config.toml
decay_fraction = 0.633
train_tokens = 460100000
dataset = "wikipedia_en"
MLP neurons of a small language model. Each row is named by its layer, matrix (up: input weights; down: output weights) and neuron, and shows model dimensions 0-223. Each number is 500 + 40 x the weight over its row's rms, rounded and kept within 0 to 999. Numbers have three digits each.
After each neuron's rows, "fires on" lists the tokens most often at its 100 highest values on Wikipedia text that the model never trained on.

L7.up469:523490557544445496507615506507455498467449493515573435518522501528491545533469499458471464516510473542483453451517525498528530579507557504574384495429388477476461530473528517468509470459509470526452512546516467459504527487434509502566574573495469552515459518480440493456519475513498504594469516455485537489498523482465482518521521561452498464525499496524529429620471549594498470498471492450481497541442565482486530497438509599452544440524552472507519568568508420488505522529499500492539447546490507463542463460552572477532492579518465508475496517488475508526509469433527505467497454502483555523520484490516520615524525463490476445470557489506461543510487551503462573522477
L7.down469:499518533526424413566495504509496536445537520567495528513432506485480486513455438527514510586507454481562569471435496485520541524488442532429458504545459562556528510521470534527479553513464596508559526453490494498484474538534527479443418507501564479482490508516446500464488537505530492527556522539509494521546501508502516507590543436580517452487485452504494511478465517455527497507576456447516516485482479576502594484527503478490537519436432463472438502494506523475435434500515433477450532501430465433601418498425485479508540513536436488494455519564531455500551500472489484478517506456523470489485563462435480424562449570486476600509517510483565496454521477521540466553533
fires on: ",", " |", "."

L10.up167:441463468502588476502497523488513516468513524459551453472513510465524544518517444484484430487527555479512512528452484500525502448493516404485462483478545528525512545458526509539511449473491494485599524457501462465456477508512514520450495479517428604459599503504496522459501474536444457496389610581443413591488551509539451526462501527476468525430510495452447551472482461464498583474485443519477491497528494488571514456414478452484489537543491593491481521513533492459550496507457566498521511512442433522555580489520497497542472461539514559436589475442515467548530486492516444481495486434523482513443519520487490475520520560506511408452544475471525537535448476522459482521517
L10.down167:439473548416481437474501514509511510531479549495458615486421586542535510444487487481517488542492519525492469473465504474496492532518476523403477496519480478521503360474576476525461490511465516528548520600499523465505508434516503489478535446544526510579514486557501539465520438481515432535533490543577510538490526465428514403515522516566564544518525510476446480495426556556537501495459517447548538532434453557462535487474502489487504496473503459529531581468507492479555505552483523390525469468528480419532520504446557392426491518499486553490472502490485465509480529500498571526468540458447492463529453448480554545445553465513535537493486488500532502540459505504536549510509
fires on: " has", " have", " of", " Tro", "t", " had"

L15.up433:501473554440476504527521464477546518533476508533508429506536449491488479517532500532552449466468466470440494486449596498523527528526618485482464494484529566471470495476448506514446490475553514521469520470528501442523497532497512590560499523518573497498535463433537482522488516521475572458480609457468436574504524448437533565466438535545460481455434492516411489407468465473488494554497480514574479499541527449433475429491424490478556563576469562442516520535521450498538488516491465476530510459491538570541546500465528488481534505556484493569495574452470446502499480486533484476487485538529511462517462516535479596492496468529532527502547477478517593508497430446552429515450
L15.down433:512462600508530487466579528594512469396488553523437516486581598486489458443538556500534518536533506532489513457552515488464538551480540467482522488490501478467537518529449548584490577461478542546418589488505522542490441472524501452616437535523539458508488537487533505525553539556490467409486551490427430531464432457493551435479479539441526484522497408494427517510470494510475555473540487537508481569535498508520538491539460451515497445497482460454524448531496501448512511479530479481414532517538494436485535492530527479511537432467492459538468525487469429463511492475509479524487503513570454536453475464518505481498488573494450472468548533457523542463504459546460505472466
fires on: ".", "'", " would"

L19.up467:524476521563475454568519512524486458479468497518517517529389459548466503469443502511551520513539510530498468458491534504539511408536412540572542492505630549534429527493491519524453457513507572441438539504495534499502485575430499535495543528528518506515513492540425503466404485426580476507515474466445569562467535514549491493493518526529502539535507474471527502424467471452559566475492513517491556433486473505505527456579438444482422480396507473477461508499498495511413501480512560484561500535530453415476488542523475503481468515595485499539530479463516485562457461496471531495526451528497519531548462496548549556519489418501458504556461469495551509536524495539447513510480
L19.down467:516476518458512508431512502472570537494475531505505478435509480482505553505509558542452531445478539544484486478492455507481470543485568552532541472444480513515465547425396487489492468516495471539502432541435552524439474476499408478503525498451565490533528486526515502510568583529555500542502499459521441480435543506510500483469480532537543519533515505564465511483479533624527610441513480603466469489449483496545471490428453606465437538523533466412525505506533504460456524472590433437482472502502514492547542541448548516586537526516543484480441502502460570493441444500501483511522494449429507478496547504521529478415497515451475538478495568504471525522520508492527497432457
fires on: ",", ".", " (", " his"

L10.up18:594533495499608550481508509472515540487485435387512559476492411506491563518463537481533503570475443530516459498519510540479394544416503545518508533485493490519497567538516558470485536500551483480516510513499511445498509402507566505491475495564491465578527454535449496473458446460463539476590479498409477485515504545499488464495480508501569475511440546514502602532504466489541503484463502492581539485516587437482443480418476509484489498438461551547393515447506539560433506497506517540494536485477527472550490457483524552567490439483521519464558471539444506519515459497470512421503549488516420501469464445487445520548473446474519510482532501507520473542503509486471480510449
L10.down18:429531576501470532497512512471535441522418464511505530562524507520486381515519467465551582551550570535418497471474530497548589465516491508441457552470506495440546499459527548547490544522445552495392418449494470499532485551512438461516458565466478525563527483477499482514460488586453524459525519504513503443452500501572481592492551494551510454548473575523590493457474465506532544552466477478459462474505507513444461499524499498452482479488532456491537480492504459484487418540462466506472456456504478519528514526511537503429536536483497548497465521552468487507475488487483594496517579478479494500398545533494531457482439516544524482473546474454537531460531477554437536548539
fires on: "\n", " and", " on", " as", " (", "'"

L8.up203:507545542490480545510493464512494542487460498427542495573465510499450493570491502520501481531581449500432489532458467511526522541443507500536468511515469511496548543586514475461415556466502533456489544428567526529463478483452509515508496480528520425539472535465448492417539505532496520512570475505510488476490534495400483488489506486480514516507514529522526542488447521508539463460508566477551492488490540447500497532438467497511438537504500563457529501532508499473491586528489502531512491493517519448505469469480517546489473547518486524436545398570565565543518472430345497528537530515525479506326473567496463523492522433563482458482504468488458423464549576474444505523460
L8.down203:457471452487491531491543475476508586569509525535506497495466541424533504515464520446581519535516520465505575526504462452575499476497532510539426490496508431544574470455487533476480594510424541493513519550513528502539477509504510456491481488493524487438466546450470521447516478454518543442495554508471456445497481580593511523496571527467512460503510546521598510576543455483512490570452463554446455551508513492507512497518492471455445515494511458478411461500457504507531500447570500490505500469496462539494534470543493473489492541550550519514513529499494403465513508560438538537483532443428489502431534447480513432542538524450396448531531519392467540473490463553590446483523
fires on: "'", " and", ",", " Records", " |", "kov"

L11.up421:445545509509472474474536492515516479501489414485528498487517568534576492515490525410526478534550527517516524466529552521491474532471485472420501513492549456482483431532491542449447437459483486520517603537484467554440480518467494472446486431491537439571456468498433473493474461441504499490465453493425458502480534519489541480506513509487498470472484481522517520534484456486552420464561510510538523531486498618478584516473445565505507425503551483530580481478459488467508588459461463427476476484479581448624496458542423527481462480531534526493508585482485538507493488545523522518542567463570517478557550578393443477479544510489464500511461487506536513571467471480505522487495
L11.down421:486502486442562486458525568508478490507463450487563517530508533490442511501512470466533491514512502425510501537531466531517573522497431587489613497470496495491560519462528470561473567519456464502492479545417534494490528541502463505459490552533599515502539571521529519521476527553501500435493513481581534499469520478479427549460550538472505462495492522456519485501512489500533449536508542426502478514544498438513459552480523471554465573429488551514497485482494477526498518483476528293468467490437472515668489502484502516520473483470477474442571483471485442511480511474486475509491461568531532499540523546512510568475461524490453463518410458460457521488475462497542487511490
fires on: " and", " the", " that"

L3.up321:472439462513452441550545444485460480449454486512500462527418511501604580489532535461503550511550534472513472476464505523495475477469493434514469507444497447457472479491447444525425601527507532562524513503560422532484492536550466514544558424467553504521478476499546500507528502505554516499496489602475485444440481511426453490424484486436492469508517453498579485539497518506441517481510466502505587525464633492592498446516453426500519499584569448470537510536523528491526501543500491513448524537520471502548504520465522525571556475422517488496559506480515488521510483556493452504452446494484470435508531416527573503511495506480552512471491463486488523496425523477435551519527
L3.down321:507524490526448481558525595548479467545469538455521481483464436498503454499561494509535481486456513519536532462467444507446521449449505466506480561482527450523431487404523472554574511540475552569489538567528431521522469500478506470548455547470505465475458489535514554540564508442547498452521507543566491504553467434491531510461518385496448486457461488571513451548525569519447481482425549512536497468514519528502549478548499505528492509410524466466479541510515515474501506519461468482535474607501477500496476549565578600524555529506472470465467533504553479475538454490492490508522441484405480420500421443560545508562505489504503531544491497508546486449431522446497428470540
fires on: " August", "sa", " Ju", " Tom", " July"

L12.up426:484535489527468537485528488508541527545474507508481487521450495552487555498504510519489468555489468482489406507528550547455500502532523490463503508493587507485515487337479489494519481458486467537444552514477547490503564505471536463481461470474487481465525547549577384550455585451466433464473495501454466499554487476418517475487507457540527564512531417557431507446532495487487507571506429516457489522558432556516511514477503472516495521528462488503506476495505428508515461461527551488462430536591488445561593526588534491463513506571582515507491530542477504440516424536482551472519593440503499536458478569549484519485538496459512468495575480471516552513510556484498456476476
L12.down426:505519464529473547461485515505453485378464558484518495496466492521517574496524555556500517470543546455552487557565486488452586582522482530495549513523457541522522507525592509489576491507487519415469562477522440544457431432523521508482546530502579499477515439469509477488504531470495474477548515430514485488554539500531484475526461532516440478504544504550466429461482463490450483440567435499467542525465477513492447544540481549522499427404473501481539503445451495501517528564523531488459473495445500508429508450492515632546472533470561552499487469559500547457413477500458477486516441437454550465506533520539524525472499496494537577550518535505494489522511442435439426495521
fires on: " is", " and", ":", " (", " in", " the"

L8.up121:503479480501563527487517485501403502526520470475532522454574503482550522515476494463513498541518522526506500558552492469499553481478515507439552589471445527509498509448533536527531532583426520558442512469508510495526483472429473479481507510519503504562497482449461481490462457442515514493495500573500537529483468446436493523549589489490499463480486447529537442569543466471502396563567459529522504512558538555488498475433535527467446479498480432591493514524529529488507552491513463369435519491558544501532444553572459517469523514546471554501427535535481540538504538520499466495571542445584542504496569576443541498497493508491502477485484392526456473530445447492561495437453
L8.down121:496524490539544524475543549593513456482551542448512526519480534523504469544513508524475497570492525476513469471440478535510510524474515498526531507477556522500465495431410433529490497490509432473512452521463540521443488510506538506428498471504531489553483487530479464495481527476497524515535463466536519484473508587557472535501513547476451512480592468489523486513484420527521493484516521538512496471494465439490534546456472463511469510495492548506510525505498478460535528491457523155441538454575492500606494479491492496492461493483512458514524535539506506488525504495523520522487453550502513490559475461519480472478538470511517463515532550506498554473484508531524477499499
fires on: "=", " the", " to", "\n\n", " Total", " that"

L6.up546:502455427497458524509440508481451510510517480442478490498516495510502504477560525527569529549539553437501573473473480503496586480485450519513494539547487486547512540447517378564511473454479509482502462484462464418503517515542499524571526530541547438546499464532563480511567546551500459533446517485471554447505431571484546478476520563505458532484480415488541450469495469524483565495436559449492486542491515465561534573468446522464473477518577458557505511479481465555518560539461431540467554467452596449464498367550535543597460473461488497533530506503498496518481530490494482506489418494509438559549515459535451467446559494484500469500490494494530508487543555506507487502431
L6.down546:457490487555433518493460490428471456466494532535486420516501513515533425514450495546488455525542504550562488557508539512448518540468470460498468444607456508537471535521507531499519438440517500588517445517458472445472488554500478479508510508497538498588489509462501548538569511469528485520480466505466553471471497532533482486631490469522489598456536474560483423478541522483470507534542504520454467517442558529476514466517528434531502615510544491441435562547537488462571522501463513504489473499499516525462521471512533562448502440503475481519494542476540550471519550502527542500519407504425487468526494406398488427465463486563485452481482494516502461495500605527541537453492
fires on: "D", "bi", "la", " South", "se", " flu"

L10.up434:529465494484382475470492410523540554490489466501539510554520535504445533469503505543425473512523534464552413484484527477571497537542470461465474496518476516519387572524546508482529481471486529481471456442494520440570504528440475515470471509552562466558519549446542503489497439539539456577507492438515533482551506496424470562530480399519512502489577479544529495520482522464534487522506540487484532512466540492479452503504505491520540517468481520519474474454464512540490520481476525484563412457483551495499491470445462558468506565512510468481517599402517542446495416474505581505498529545515464534511511481525535561427513492542435502505493564573423506571546527492533435576543
L10.down434:521521466492466539518535528446500410521519514535444492526448497531516534407535550492524509499591483497448504509485504543547471490483522532539422540505499479510491622506575508488544577467481541457532468522482517587535457530503564544516411512497563504469544564505497596491422507468525515440520504492412449508470492496467605530508471517449485469467468503473525504426559533482491524484490586558524458486473494498505456484554517497512492566456475474470435461443515456553542451496522497464463471485523450492473542574515509504433424511442454470583499478527432439497462510507389483540533419483499497535475552526537464539493516506517534487432503478475470564517548507546483499466532
fires on: " to", " of", " and", " the", " |", " were"

L5.up187:503498458482482553485490512456500496510512483516481522468543501517541470473471410436429476502550509510461483530464490560500482509492493440485464458457405512505516472480492441486459525559562493491496542534492615545519522584455490484468474516485485467580505493498503515451496493498511558466449492555480549449493575426594503506457615580483505505530494477549475501481509447490532501507525515527492555538568501405493484432478461512496439442555522618420498512546517477551526443517553480483464482486478497480568496611498496553509454473596496542480621548573525555534482539503508474484483531490603445467482510485508456505511510516476540490432532489488487558461481487475498480514474
L5.down187:467496491534523502493532591585506480497500525491531462514453486519506523400466480474495476537581454485479561439496462521532449491497466453539432493544469473505529491526506505394524519520556542559617592459506517518497515508529523525456553483523473534437487497523603532465558561515459497527482499485476553501518519466482502430474571519501503501520454466519557536559522468484498492448504540523477508482533464515535437494508496483457476538508492549499466530530441552484562544598466444442493485500561427485503530543443495434469464457467551561472541482426522517520488542539550454421454472425540411466578471484537486436510432458539472525480503447468448548486464493508532560456478
fires on: " has", " have", " had"

L11.up221:518574541482551591510457412460503515539542496525534479529485479541522549531529522525412486540471460467496427473472439511477483475526505531472507495527523453488489578468451467474507490465457467494424577490523461522519552480533496564480471474450488427541494487505577467492547503448502484493540538497613534521568465467507507476459542544495560588522481459461384458528483510512593534536557546387465573517496516416518576547470398516523566444491470470491526503525575509506519524547424450468501492563485454480498508517574505454460531499516536476499508480497501447484536530441488501454455554503534505550542510459488508491478478455521473492492505554544528458465507524554535479541527
L11.down221:517490511472504599531466507525454549536443508511488510465511514531484528493495491515536461464445447472501472459468503439504522557470419574491516440497510555565501562475519458516480388480493463434498510511491568469475559561558495486423481502507434451497504452546481485518532483492475447561590473473463482523552527462557541555506552521513548538497621482449480602561459494509465524478529536465497496490514461453459530433519487503574439453534419502506520498500496474543536487525512416503478505544541529533460482519483515577532528478480470509475440536536546507523448422479492480516509473530503522505532416490593555489534478463510533529430593468490536485462537463474532440500402
fires on: " and", " to", ",", "–", " or", "so"

L14.up627:485565459451457451520517491453537487497496494480501521452494484531490491521431497548546430473527530487533434514546523510535467493495505588551531503429399495522484581455518504519477439457496531491454474419508514514564517525551564567418466510455473482482545542462550489553573462486479492420549550501408558499517433474498454526465528479513496533465500498548515471536518510510444530508563460484483487476507490473490472491548575518534542452489444474490479578576562465477533507475446489478481423457560533544533476450546572462499482472466457526494571480437472429572484509507512594546485556581549526579509555532458469511520470510521470447535502517516486473536526493531477548513401
L14.down627:554462538452436481476449465513518533484524490502499467468396431459462519486447483473517445522413541551535431518557539451448509507546520524549464531546534488471440495532481500446484462470516559549541554482496544482482443494479529412529524505528521488428548471424515512468489524438516534500498481524524515549503539425506472512523474540411570528472508466470441457460545472527488514452488438569492419488508531534560506511491479524517474583513539477510593420492489522576542482494477549445526516499530428442514446565484486523491548603523548494479558506521515459512484515506527405584481483467569530553476531457478527542487485484460495491456541547521533463595448534469524507540514
fires on: " to", " of", "-", " or", " and", " 10"

L5.up341:469589538421486486480489522501475531519416524516432465518510519530426514450471517505458507606524437510489492498495531530519337512458520510446529472507486528531511446495484439451456550486548523508512481424468517492523537524570496495444498502415450418538521466486580490497522481471520529526489487542483493492567548516553513587501559402540538474459542470549565501464479511514491524519472474509497566515529452547485549498503481485501532476444519523492522538580496495486542507398444483516433482496495471458525475448461398468528515503542472473520437531443453512520501507581488446505551527500565464506496520518477512466597519462467444476481560517484435448534507463494505500526426
L5.down341:427440480469502437508496494465505546450520586407480461455464499474463450490530497456390494507487449516511502488576474562525470458526477492512517615454573527489506451578542486577468436504483499456520474535484530477559539485431555523524507546508540548538479464525467481536540499520493480513467480486484501520446555480495502451488523450537446514503463561528617499469531532523477534434532540552529482489523482558483505547486521477443517455489486483535489563466569587461457548481499568484470489443528463459453440597499486524438463559538497596519444560545492492446507496461474498530541514459506440474495537473474466514535474545565468526505483571447474567494491498443492522443489
fires on: " and", "'", " to", "ic", "cap"

L9.up607:462527473507439537498510509482434517529504493443456475494559463494557461495452515602486487547432405447506506426472464496488529550440514471554457470499470490475535472520455535470533518462445456503504467478516446436453479561534552540504539593545413433529431440487550522461503619517517428475486540497494489501423528589459467473477422479534548570402540541470531489499537495490473559501438503509513430550447517549463517537510478542460482580536551490492535512511509523479449532501542564475504465504444502522506481500568506474512510540507471450488572473564532533540477534493504487441477542497540485533449466532528414535500521505433452517535504498508501523556477533491455435512466
L9.down607:475511444470537517520503528451490422437526519489554508522543531522526468508452540453507502536578557545475469529512523517434533477499483414493465424474548547499452540498555503555580460410483511500578500455564487529499533503527486488454517497438487485545501424526417499590478481551493513472458480537489523527532503463470477476542529468498505483433513543590471516534592444559464423518500430483477473501448532494563488508419513477440563483501468489507568481464486504465574525466415502447518539496537562526545581485513538482515465524440555481369447495446475496545577454538546470497558445500502521508547516529496490513510512475472476529459489485487496478470529521493574468511571
fires on: ".", "D", "bi", "mi", "ae"

L11.up465:529520504475531555501546462513435494494459495532525551525437529491475508528479506428508523445514526531535505451475417465536438525526485479575505485524452530508479523444470493494495416531491421405470476524504606515521396481514423523523519472511496457520485519500505428457425520523528507520480605467469503480510500569523484573545580509518542403551514550434516516468526463475473575531492564516437434466501505527470459511560514496476564566454513548441477492529539490530532505483490445502546482473533541467458521574610450539472514467541495490485498515502490554497483503531531566441468537475510449492464514551462532498552474475508533502557542440512536553492475537578575544440476
L11.down465:510493494539456474461470490459497582526500400507495548464520477506531490508458493527495527485524465499462556467522503514448490483455437528428546531542488456474567469509577509486486512501475535504506518514502479500474479490530524522535509444518475586492581467575519483528458458556436524483491461549551446522522466503517550465535493569500467580491484557626534549508521532522492563536529531543541477463542525554471498510459488474447511491484482498578492468447432509518500493485512506278469496565470509460446538512536554492470506493569515515491432484552522484499473496493454380558542466522435518467538509539497473530538513472470495498478494524474487476519506419433456563456517
fires on: " the", ",", "|"

L10.up628:542594459496548433468502507451458498531518475449501509531455503465508519495535568443491527520459479487425528512562552482494445481482448551547430592476438408443484500462576518500452556546445470476481488474455554500546507567474496484562481525464452533462494582450512520420508475493480512419499460463424559512511472560460470537504456546460477444530522470478476471565501530499480477493500456552520466575511522509585548530511471441479510430446534546444448526520512556531467482499481450532449478485502518568534511482556493464548473496469463524529527516529501494543538490490389453570527557496472514486487502566461524446435562501526494481504489468473538513514481577564595518514515
L10.down628:473485491460458460543481514500538518404455562439463498519434461523587493534574472545493464558529518444515567496461497555517551514511529496517427501463514529477450468419497541531455573519475481434507509485440529466538470514515522524542401548571466499512498581419481535533509516479486458510459509469527523491542491443539426448597491440479507594502491514497538565408470546476509435471496497458510444479443485528474527488495512499540488569517525486490525512455534495498538496506476534445483580503522432491554532522520442468457538620525517466507495485551454468601442488525466422511541554568488509490490527474494570546488550487433544464489483441506507484503487490508467519456494
fires on: ",", " for", " of", " from", " with"

L19.up405:545453523388463514538490529493509418561463468506515492516554525588543484466531546503486512591524444459517436527514531541510444526503496500476512496417471528478455579566434513470464477569499538479501485544485381491533494531478520544511476478504505518533561507472544564479439533431541478490496456525465452460435465538505482508502521457488400479536470500458465506474546530497544568540479520530531548470449420448465443473561520494491483497542490540539511499487532570498477505459481486516510633518486519520490486482512548499508524453570457504578522494537405451547507534433531513505457414541471497460542480459472529458594552449511500492502443489470511550557516491508456523472472
L19.down405:493469526495498496438505505534524479547473525507547465467477570484470494519478513521534444549534484485481537521516501482477517440492498510514513539520466506523479488534431463473494491427511495501463485402518509575514529509545456486564493547639494559553517444521455562438496509502512429459475533483546534482481516447489520484556419547484487508476483502517472539517412503599571397531539503488459447441540483470535530474449514508426498490462461541514514553535508549459421502568397548660464491558458457510468451506494515498412482515552500496454454481554455523478528501475433533491514524524596444489487521541472527453473515487475526474507525544451528514544526525514526478542444
fires on: ".", ",", " ("

L12.up7:467543466530462578510469509424497511386512502491450556487540506473575519414431557498559476435485519504552487530478500549452513535466445516532530551492500457542398559465517520475421466518540481487564461469424479558533538477483452540566491488524516470521537447498500489480495501537547536565509457537488427541601482516478522523517495448502478449524471424504488509516516537446507519473542530486539457599458485492515555547513455528512529468537481500480445495499465481521478502436551449504519488471499459482502509509517541464461497473490523551575474443472486507522528421476425533450542473518488513537611515537520564500537474527541432464418592560524501466503490447451452452524456
L12.down7:515476463521420535598473465513566563497512504513422470478534574493504495544529428423491490507515444542444496457492508528391563525484519480498445447517469502469578489482593493568485504546465557469528552479473562511537465508532486422499495505494581510467428518473475411502477446517474455528491532486484476542553486479531588540467494526573482534511478524483482519614443531488431419540535495467544556502463452482576428500447481476484523514485495498536518533563489484571516529507502500463559494526481452519433514506479472463507542509489499522526557496503461536461503503451527512497542471491498481517442542493491551508550501491482516617505450499535449474533470519387466470435533
fires on: "g", "-", "ta", " South", "si", "nis"

L13.up260:520465583560496498485473475518511488475520524474494561492489448454461523450459468443507520414508468488552474496493524444474519481457547457493572526453542474563539478505451513523450559539494437434541456509477441498423510492501483539533470533526515494494545492468490505488458556439573524415490524541497473599524506492458559502498552534488430495503489503501512515536515439488562492477538537451540461561515493546602463407549474537566457419517539580458501518506480490489516492465492470527503521487564463541493537514483540490426417530476520543536440496527493553539508514509552498406473497499504504506522507521437580476573441416519451466503512558515496539452522509481414468614553
L13.down260:494495480474546450534487524451514551573475574463531447475495509506476542478500571479550496508368488422435512569466506528610489504529459554513475545530529525577496513470488477476524544552504527481472464422446547488507476532544543475509486493487454549491522494510511437510528517507509519565532483491499407523507556479537539498559509498431541535480544546453558471449435471480535498546548469443450492443496426520499514438470498480499493454508518586525461489474602543514486472525529543570457465610477420528461499512540523459531530550509498497521462509475524503459598468507456472432452494537506526481459439470505488480501436481497546381530491570476484489492460502469474537455506
fires on: "g", "-", " was", " opened", "h", "ch"

L7.up325:477473518515449479502488540420492510505538523523474529513419502541486478438522564470493516481476493496455496492470513489430545503517510518523583530540452498451497429424495442516495547456467547477453416478510547377563494501461506469479489463446517490533538479529592429475514495479548445488526555590476489442512547543480514519546472477486448581520559450451484506475548481506599532523511572521438517523564507467559428449548481551534456496448514529503478537493486505475441454498502528509522463490430551502505499497506447501497568476484560517544449535428544551533451533559456516426506498490504504517493472487441542546470557544541468490513460426470439562606495524465539464469463
L7.down325:480502531491509560451551452532524531494552546510521479410470495439475490468494498527515537510515470535505545561448480536519494491486490535493492582453462535536522498499472473581426514477482485521515510511552433578445419502546438482513450475536481595475476513552442455483540517560515467526473486489513468481536485485451506473527544508451527467527506503506510533512486547527523443518452523472468530557455483501549527518514574449510443526457558484538492510552560446577506509502548410524429535478420553458384543536405527551456516452458475512470504480516524582428440544465462454495475547490538517440524450514538525462512533505557470591525469491492425465509568500513464399526498
fires on: ")", "is", "se", "us", "na"

L5.up410:519568593470442482472557459517410503500459525465523503506505536513496545512426520495523486485499427510518451475487473522543443461491461494541436592473487485535492488563469521539482523544452458497450535502564500497500436461488456379480476493489496459467497515543420508477474514448452539483489563514465478490515491507398468515522546536430515505499474489452526405531486506520515461481503432476511492597437595481541554581539462525536579469526541515483509429584514486459523505516487474512556425544460494586490557444529562465508528495494527517480567597488548492449534478513459428526502508505496538419512499541481520415468496477483465524533535519499472516429481511551522526516491
L5.down410:486508478550561453555482439569481532490528447497488536499496467524470457532487514531518517505482472450468500521478495528473574557476481482551440430570459514442504505473495527492476434486504461487574534535502550497489477500463522484581547507444509483494516530498406440509441624432537491503521441553467467532523481535548476502524559450543478536452510526495538528548486524522535501527516550567529507480558529505493509407448436463480451529509423508503446595474509554554511523431476492449460515556510510449513516439591446561534434475493418517496454475522537442605512480531539494456462513550482513469422476449521511491494478502442482483546573558491506477472546563522493477513418
fires on: ",", "ly"

L12.up556:502505514401495463509426450513538507545463393518442497503512479502494642565401448482475424523490432549507399491509502500479450516468513453484534535496417448492536544545468499503466471468441498452434492477487519478454474543534567534441464528508503487502524482454545461554569550481508493539450549504504464502566491514485527516438484437455533517498590487526517474427490458482485484455532509477499545529558480517475549534479457544555508488573502524501560505556506520441542441515518533505463492526533468506548484564536533608461519444508499550415505550489487501452519492543495524487483451494566489540547526483508514527476510485548455552467506594529462488549492512439509461555464
L12.down556:508454451506427504485539556467490539497493508467476492550450531491525501459466533477572458585446510497528529544494447486516390568485472547462473482393481531457491548514515475468541459434542573526458494537472518588497521447453496436533460542476523503446483471460551529479475500476505507574496475488471580418487505432503551520502517487521509517480551502560524510448482483395472533489497556516553542565498533523449542509502500497479509528489427512530511542499502565501484469465514508500494463578548502408489568449535486525520459551502551510518509544499472612494447469464499500571478467408478485493433545459534550538396539504472529573449554507461553477513518511464504480432495
fires on: " and", "ct", " of"

L19.up317:480507476501490514508514491449531505506479560521467432482454516469491484426501531546513544515468541481422489491471479589586458481526537476496480494551539554573517515481438480497417449477513526451457441455509527507491462541477545495512497480502526460484621448470467490526427518469519527486455508495517545552466484487534469576501543497492494492553463522463573553481499526484482567503459484474491513516516514465571493381510459504513433526568499576470501483492520532559511564425427547484517491432527516485509508450491418493511509547579528503545505524529418440479579556476524498489434466434531516496502447422460513543576521579564544486591509450453463519555541540472526497456501
L19.down317:613467539536477488487518530476500532498488487471483554473492540492521433531500490537508477533480553511475467554518461492449471472486523498473438502494582451424531461472313569524511457524465463442500487544484489506506498541517490385454468445537581453511453474474537506498558524483511565481527588478474516497494489437408487562494515486507607563502510461470521566560417562612509538501507561464522486462536517507466468507436481496493543553531541477527511459443513548521463535444507558558532540499468558467535502546471487518464432499531477517472476446480532496493486484527534470474488526545543469483459451560507486522496450529463531522480505466531513476474514500456481516574450
fires on: ",", "."

L13.up272:476521524505491483495493490457455506547498527509494503525500559487481509495471494498564590435513502522512491470452526570546473434484474591541534541573552488516511487461551437559405487502483527466492431445504479548483452499466418485504482559494502502454442493546522473479415502557490490485531516466464576517548414421543516523466540495480553426530534510446480501513535456505509413572557516523419496548488574488442468494531434440554495510480479521484401485511567474490562438445435474507496471450519515533504504451481539567502473454543446504528503491461471433567510489510480500490607555467447504438466480452523523535516507549497502433469497498522563576562473497505538499444482
L13.down272:492490499494517462509443385548449541525554499437509524446524495422491438489475472514471469497469432463455527502532528479530577478549568516438509494496516526502454438471507480466499507543465446495589541518485511487524541547475522486427497501558573496504480490504534478477579496462440530495505451523518420403514551555407488516513544555527539530497535531520512474466461533464518535519422476471552483422572476533492478556528462507535448519491532470491475476552509479495418464512497468610442498489525550540527540488579555504458496530534505560559518499504510464511503481481501422476490519536512542583517483559474489523436578412503459497547527460461554441484511413437545516520512
fires on: "\n\n", " on", ",", " Release", "|"

L15.up328:456521504466487472534550492489432519501571484501502453545458496432525509521489532412459497518553476445419507556583528563555432492499402556519459501484480474502546454503508545495466558534470568476496555491509556512564518536529498466476474539412483480512468489400436497408583557457560483421488455530447557459525477463517515462504510549422483507499485524455526496500520475533574471529569452477457483552536477470604538578458482460498537472466484493503512459503486511520502480473564469549538491590534519562492477491552491571441431495506437501496564515539493468513480443498537516532461504489522555487480504528485514492528509497530440517525548498506454445464461426526553541441489
L15.down328:514527461502521514553453539530520546498503544517435499563474454537473453514515474490494483522499520473488503465510391503487506537474472470494534548579466486436513452538433504483522551501468523506433540475467557481510434525455628549492502486427472537442532445499492501466499517478456531475501467527470517434525537427553517503472519530504541567536509459472513479519469463563598420500506508482501499604445465587573530503519448559487546551494421545436535499536422573501474538465437512435439487513501520496555524519501531507498497481541477461527508491558571504499497511531460412559513547490474536475400514492464514451466487448544422517536493530481518510510403532527440545518508
fires on: ",", ")"